From a checkpoint of a small transformer trained on Wikipedia.
Architecture: LayerNorm before each block, learned positions, biases, tied embeddings, capped logits.
MLP neurons of a small language model. Each row is named by its layer, matrix (up: input weights) and neuron, and shows model dimensions 80-207. Each number is 200 + 30 x the weight over its row's rms, rounded and kept within 0 to 999.
Before each neuron's rows, "fires on" lists the tokens most often at its 100 highest values on Wikipedia text that the model never trained on.

fires on: " the", "ally"
L5.up501,237,192,233,184,191,217,162,140,159,198,206,196,262,188,189,214,176,212,246,183,189,249,234,169,233,179,202,186,155,298,185,204,128,169,230,224,191,151,194,192,155,163,188,171,197,204,217,202,187,205,212,187,224,199,257,232,144,179,214,209,217,172,205,229,202,174,170,224,238,222,177,217,227,191,206,196,236,161,157,209,212,174,183,228,163,178,179,220,203,208,215,170,171,165,180,158,175,208,222,198,182,199,274,176,177,175,183,207,250,213,146,191,208,122,188,159,177,149,238,163,195,230,192,146,220,206,205,207

fires on: " the", ".", " this", " and", " The"
L4.up121,234,166,229,199,232,241,181,221,180,248,178,202,192,256,212,216,155,211,177,177,196,217,158,208,235,149,196,193,247,236,192,233,261,217,231,244,192,211,259,192,162,152,197,189,207,220,208,193,181,189,255,191,155,223,205,228,167,235,191,219,204,222,194,181,194,159,208,195,173,237,200,216,211,115,197,200,243,155,206,190,176,158,208,213,225,196,229,202,192,187,197,162,197,240,231,208,243,207,229,189,164,199,227,223,140,169,216,239,194,239,226,233,174,166,187,205,161,207,243,186,148,191,208,188,190,206,195,226

fires on: " the"
L4.up320,201,156,197,224,202,230,162,206,150,209,182,170,277,164,179,147,174,203,222,191,190,247,180,175,222,209,166,124,216,247,233,168,236,152,158,195,130,214,189,162,200,173,189,214,222,219,203,213,179,273,250,127,235,236,239,197,191,209,208,193,209,206,161,241,163,211,216,220,213,205,196,203,217,169,204,167,182,168,210,198,168,161,239,205,204,163,198,261,170,149,259,253,159,228,189,159,200,173,148,121,143,219,198,190,131,163,207,240,205,234,221,170,225,171,244,175,202,179,225,161,193,218,257,213,217,209,197,187

fires on: " Ra", " a", " fa", " on", "sa", "ra"
L10.up241,236,158,234,199,185,174,228,213,160,218,161,196,215,176,183,209,195,196,206,193,201,182,226,189,236,174,198,217,219,195,227,208,206,206,158,224,196,222,252,224,174,193,191,229,219,149,208,217,192,171,217,192,230,219,248,221,233,185,175,165,211,167,143,216,227,172,199,237,252,211,182,225,155,168,234,247,266,224,233,255,177,192,196,204,220,188,215,181,174,182,196,212,182,193,230,164,163,178,165,230,205,269,203,176,209,196,211,174,234,267,196,265,191,223,228,209,230,211,173,185,240,177,209,218,148,213,192,206

fires on: "na", " later", "ig", "=", " large", "fe"
L5.up362,262,197,211,184,219,225,184,250,191,180,154,167,175,154,228,150,135,243,207,270,240,245,218,138,206,201,187,180,203,231,209,204,194,225,148,210,224,199,255,172,211,213,133,215,189,211,191,130,216,199,198,181,203,232,187,206,259,202,196,244,223,182,200,180,183,190,178,155,220,226,243,210,212,187,213,242,241,175,200,246,227,219,224,184,218,211,175,208,185,183,231,213,214,181,244,147,206,221,230,216,214,203,190,210,176,141,140,231,132,247,161,177,220,187,218,209,219,197,204,248,214,234,237,184,221,174,237,233

fires on: " first", " the", " second", " debut", " 19"
L5.up613,239,160,274,203,163,239,209,165,133,182,183,211,234,185,206,178,185,225,246,158,208,227,233,173,271,171,198,173,203,271,172,230,152,224,226,222,214,216,220,140,185,190,186,202,216,219,192,230,205,211,270,181,150,211,212,230,148,171,178,173,184,223,165,260,240,169,224,222,205,199,163,186,190,181,198,216,167,168,215,197,121,172,225,233,200,187,142,213,183,233,257,213,208,226,173,189,215,189,202,157,173,194,192,182,163,184,204,212,203,211,164,200,201,178,203,177,229,176,279,156,206,220,207,162,174,199,214,153

fires on: "im", "um", "elected", "em", "com"
L5.up591,221,115,186,265,236,192,186,207,233,179,162,185,257,207,244,180,236,213,191,181,181,178,205,150,155,165,177,230,228,209,220,229,226,119,207,223,221,180,185,203,213,195,174,192,199,239,249,145,285,204,147,104,186,175,215,164,203,202,195,266,224,176,213,196,214,158,174,163,156,182,128,212,206,175,195,205,219,181,209,214,177,276,191,215,165,182,236,242,167,212,206,201,198,160,210,227,157,189,176,185,194,205,229,218,236,219,212,206,230,230,147,282,183,188,190,210,190,171,175,225,171,209,179,175,231,156,245,184

fires on: "n", "na", "la", "han"
L5.up191,187,171,206,239,185,253,185,172,222,196,173,204,227,251,163,243,219,147,212,167,205,219,188,217,214,155,215,238,233,258,230,152,197,204,196,214,147,190,223,199,134,199,206,157,184,245,189,179,203,231,209,218,197,185,203,170,175,242,205,204,182,178,188,144,210,205,201,213,170,205,220,260,210,196,158,155,244,193,190,193,253,149,182,231,176,183,230,198,198,203,221,203,225,158,192,185,176,200,168,217,221,253,237,248,202,221,192,195,229,215,201,223,224,206,190,211,122,186,186,209,193,202,169,194,236,178,136,226

fires on: " which", " that", " or", " while", " and"
L4.up673,224,169,193,245,213,230,211,208,191,213,247,175,213,214,160,175,243,259,206,159,198,204,157,210,203,194,180,190,168,224,174,229,251,141,221,224,223,200,216,188,206,167,207,213,203,162,168,193,214,176,201,204,179,220,210,230,126,194,204,156,147,177,172,175,199,146,208,160,196,201,227,137,204,196,192,146,212,151,220,173,200,151,206,197,203,193,238,199,184,192,199,175,162,144,175,198,161,167,240,234,223,205,187,215,247,198,188,252,218,233,188,245,179,155,207,212,188,220,229,143,154,159,249,206,191,151,175,172

fires on: " of", " and", "==", "ing"
L4.up663,177,187,160,202,175,194,220,224,169,222,233,196,271,196,165,143,220,218,202,159,182,166,189,251,223,177,172,203,212,213,222,248,128,153,228,201,182,204,243,215,219,211,212,218,230,194,194,274,202,240,201,220,120,170,230,259,156,164,159,194,187,215,219,185,206,193,214,214,260,215,208,203,234,230,175,165,203,213,163,190,216,159,213,197,217,208,173,204,210,162,233,190,143,206,186,238,200,151,185,268,203,160,184,235,196,186,255,194,219,175,186,174,178,239,196,164,209,185,189,232,214,268,216,169,214,151,151,44

fires on: " and", " that", " one", "s", " to"
L4.up309,223,178,137,212,218,185,222,187,152,240,232,155,173,169,109,208,232,188,204,148,135,159,215,182,197,192,188,224,170,243,186,179,199,187,184,228,258,161,184,202,207,225,139,193,214,156,159,202,168,234,219,179,194,207,218,204,198,224,227,170,163,181,169,220,197,175,216,246,212,196,165,159,221,181,194,190,162,188,212,187,223,171,243,201,172,210,243,172,174,195,193,129,155,193,225,170,176,187,209,238,243,211,202,261,239,173,256,222,196,204,189,165,160,209,174,201,200,204,247,165,227,188,222,182,186,185,181,216

fires on: " that", " which", "im", " and", "ward"
L4.up450,173,179,188,263,217,198,221,130,207,217,247,163,188,211,176,197,263,216,198,174,155,199,183,211,155,146,186,209,199,209,227,205,196,220,219,203,174,162,135,152,204,218,233,167,209,194,161,191,212,266,196,204,167,189,223,187,182,203,189,215,116,161,182,235,205,204,238,184,211,249,149,204,195,228,235,190,211,238,188,158,186,237,224,191,205,217,195,116,199,230,204,216,205,191,235,193,215,135,148,212,209,189,203,276,231,169,202,229,229,209,208,221,184,205,178,175,203,185,225,216,168,155,296,185,217,156,206,261

fires on: "ing", "duc", "born", " st", "form", "ly"
L8.up613,235,191,204,248,230,201,194,218,179,212,207,171,154,203,210,174,245,254,222,169,227,231,156,178,209,201,163,186,197,185,203,201,234,167,220,229,242,150,188,232,191,200,104,215,212,189,217,194,160,237,275,195,170,232,181,236,189,210,185,158,227,224,200,137,187,201,158,221,199,222,242,210,202,235,160,157,212,186,217,163,236,109,242,230,178,130,241,231,221,126,209,221,224,154,169,222,221,193,223,262,229,223,213,206,190,122,195,200,218,242,179,192,189,148,185,180,192,197,219,168,184,177,195,203,223,230,283,201

fires on: ",", " he", " and", " it", " that", " the"
L4.up50,201,176,192,188,200,195,188,200,138,208,254,208,182,222,140,224,218,254,176,196,201,187,181,198,191,208,211,198,193,226,169,158,226,229,186,175,197,209,217,234,200,165,187,200,250,196,155,138,150,209,217,200,226,205,264,273,220,229,235,200,176,193,191,179,143,212,205,239,229,218,157,236,226,161,203,194,196,166,200,178,212,159,234,206,223,179,238,264,181,198,219,164,182,234,157,181,165,171,223,230,237,180,219,250,188,205,200,228,175,234,220,200,211,193,218,161,209,215,278,148,196,162,267,232,214,170,162,207

fires on: " on", ".", " of", "ra", " from", " to"
L4.up687,206,138,212,230,182,203,209,223,206,186,160,164,180,155,203,177,226,168,231,201,143,189,210,218,206,204,184,218,221,216,214,239,177,234,178,192,229,167,229,215,194,215,167,221,198,179,244,196,195,200,209,149,211,246,229,192,222,187,191,225,167,224,196,210,207,172,180,206,232,156,137,178,225,219,231,244,193,241,146,207,212,219,191,212,219,205,188,206,195,262,234,183,164,273,266,217,230,145,182,198,179,213,186,209,162,191,197,198,271,241,174,214,204,247,233,213,187,207,225,181,248,201,176,163,164,155,193,137

fires on: " the"
L4.up1104,232,185,228,226,201,223,134,227,126,149,192,199,226,219,197,189,215,188,176,212,152,224,187,245,263,116,195,152,241,238,204,212,183,180,225,231,140,194,224,179,213,176,188,209,206,210,232,174,205,207,276,171,221,186,204,274,171,201,246,209,220,181,220,186,177,181,244,212,220,216,161,211,236,213,152,160,220,119,214,209,213,183,223,241,235,180,172,269,187,171,231,198,154,209,191,212,244,223,200,161,181,210,222,209,176,204,205,237,193,235,230,241,226,170,204,207,191,147,253,176,197,234,193,184,176,163,173,178

fires on: " village", " area", " building", " located", " Town", " district"
L2.up785,192,229,230,208,190,221,157,203,232,215,198,160,203,185,169,215,242,172,291,172,217,187,222,173,209,195,207,203,199,247,191,180,246,214,172,259,189,142,206,181,182,210,211,175,236,241,226,248,212,234,221,203,209,208,217,153,170,200,242,229,160,144,181,244,250,212,203,160,224,192,201,229,156,189,214,223,191,204,210,181,228,189,193,204,221,187,168,184,172,202,209,198,255,225,229,160,166,206,198,202,188,157,185,182,249,224,185,205,197,237,208,198,195,218,222,179,220,173,218,206,214,217,222,197,153,214,206,196

fires on: " and", " or"
L3.up227,210,118,212,235,217,221,182,181,206,164,191,171,253,258,253,189,225,211,188,159,213,214,176,234,185,164,215,205,271,186,184,261,223,138,214,252,190,228,243,207,216,217,180,199,198,208,208,198,187,180,163,176,127,160,161,229,139,188,225,208,202,238,198,210,194,164,212,185,227,190,206,212,167,196,188,191,208,206,226,181,181,144,182,208,204,191,216,207,190,189,215,210,149,243,181,199,219,181,238,226,171,195,171,220,128,221,197,189,184,185,204,197,182,202,132,191,233,164,172,211,212,206,167,218,217,145,155,145

fires on: "s", " He", "e", "p", "ra"
L8.up764,154,189,235,185,248,170,173,178,153,190,218,177,154,164,165,172,172,223,201,223,206,227,126,178,184,139,193,176,194,204,194,208,153,177,177,158,246,207,138,230,189,196,189,199,197,164,199,203,185,261,151,188,242,202,213,234,193,196,187,154,207,254,199,166,179,199,206,208,185,166,249,219,151,179,198,232,212,191,177,164,177,193,229,237,183,205,259,142,153,211,234,171,168,161,226,209,185,222,229,216,214,212,181,208,213,198,228,233,206,240,245,227,150,147,242,173,239,187,256,174,236,182,197,168,260,161,241,166

fires on: " the", " You", " Ko", "ó", " The"
L4.up636,202,212,255,237,208,240,182,221,132,264,199,189,259,258,238,222,196,219,205,178,238,212,220,199,302,138,210,198,192,205,177,218,204,166,214,178,192,145,203,151,161,114,209,193,198,145,181,149,210,192,222,146,190,254,227,255,203,238,226,181,189,164,194,217,209,183,246,220,168,172,158,173,211,180,205,191,188,146,272,209,195,161,205,189,191,219,207,255,187,181,161,174,188,179,164,140,228,188,210,113,150,216,214,213,194,207,221,303,192,205,270,263,227,195,217,216,205,177,228,167,239,234,182,161,169,201,190,229

fires on: "s", ".", "£", "f", "ff", "ra"
L5.up997,157,157,192,217,216,174,204,166,198,191,157,176,169,170,178,186,202,172,228,160,149,175,207,221,147,199,195,248,184,235,189,211,183,213,235,185,214,142,168,232,196,167,162,227,259,202,166,153,147,274,190,169,248,227,169,160,241,197,231,182,240,244,212,211,205,240,202,223,229,186,192,261,182,202,202,212,188,242,176,183,220,201,229,210,212,221,281,162,195,228,205,181,145,189,170,222,166,209,268,216,172,191,199,212,214,209,169,208,241,229,202,245,179,221,223,178,239,221,200,219,189,183,207,110,204,226,216,210

fires on: "ly", " built", "ed", "d"
L5.up809,183,151,202,187,195,224,230,181,227,214,185,210,236,194,182,197,163,212,174,210,209,222,233,130,209,223,197,202,181,190,212,187,201,219,245,218,237,201,171,153,189,273,208,158,204,201,219,243,198,257,223,264,185,183,183,209,163,172,167,219,210,222,205,198,268,243,156,210,230,313,218,200,188,177,208,206,245,270,200,185,229,205,224,191,169,184,195,207,187,155,213,211,185,180,204,199,214,199,158,263,205,174,186,209,200,183,238,185,198,225,158,183,217,184,195,173,151,146,203,233,188,259,214,153,225,134,188,202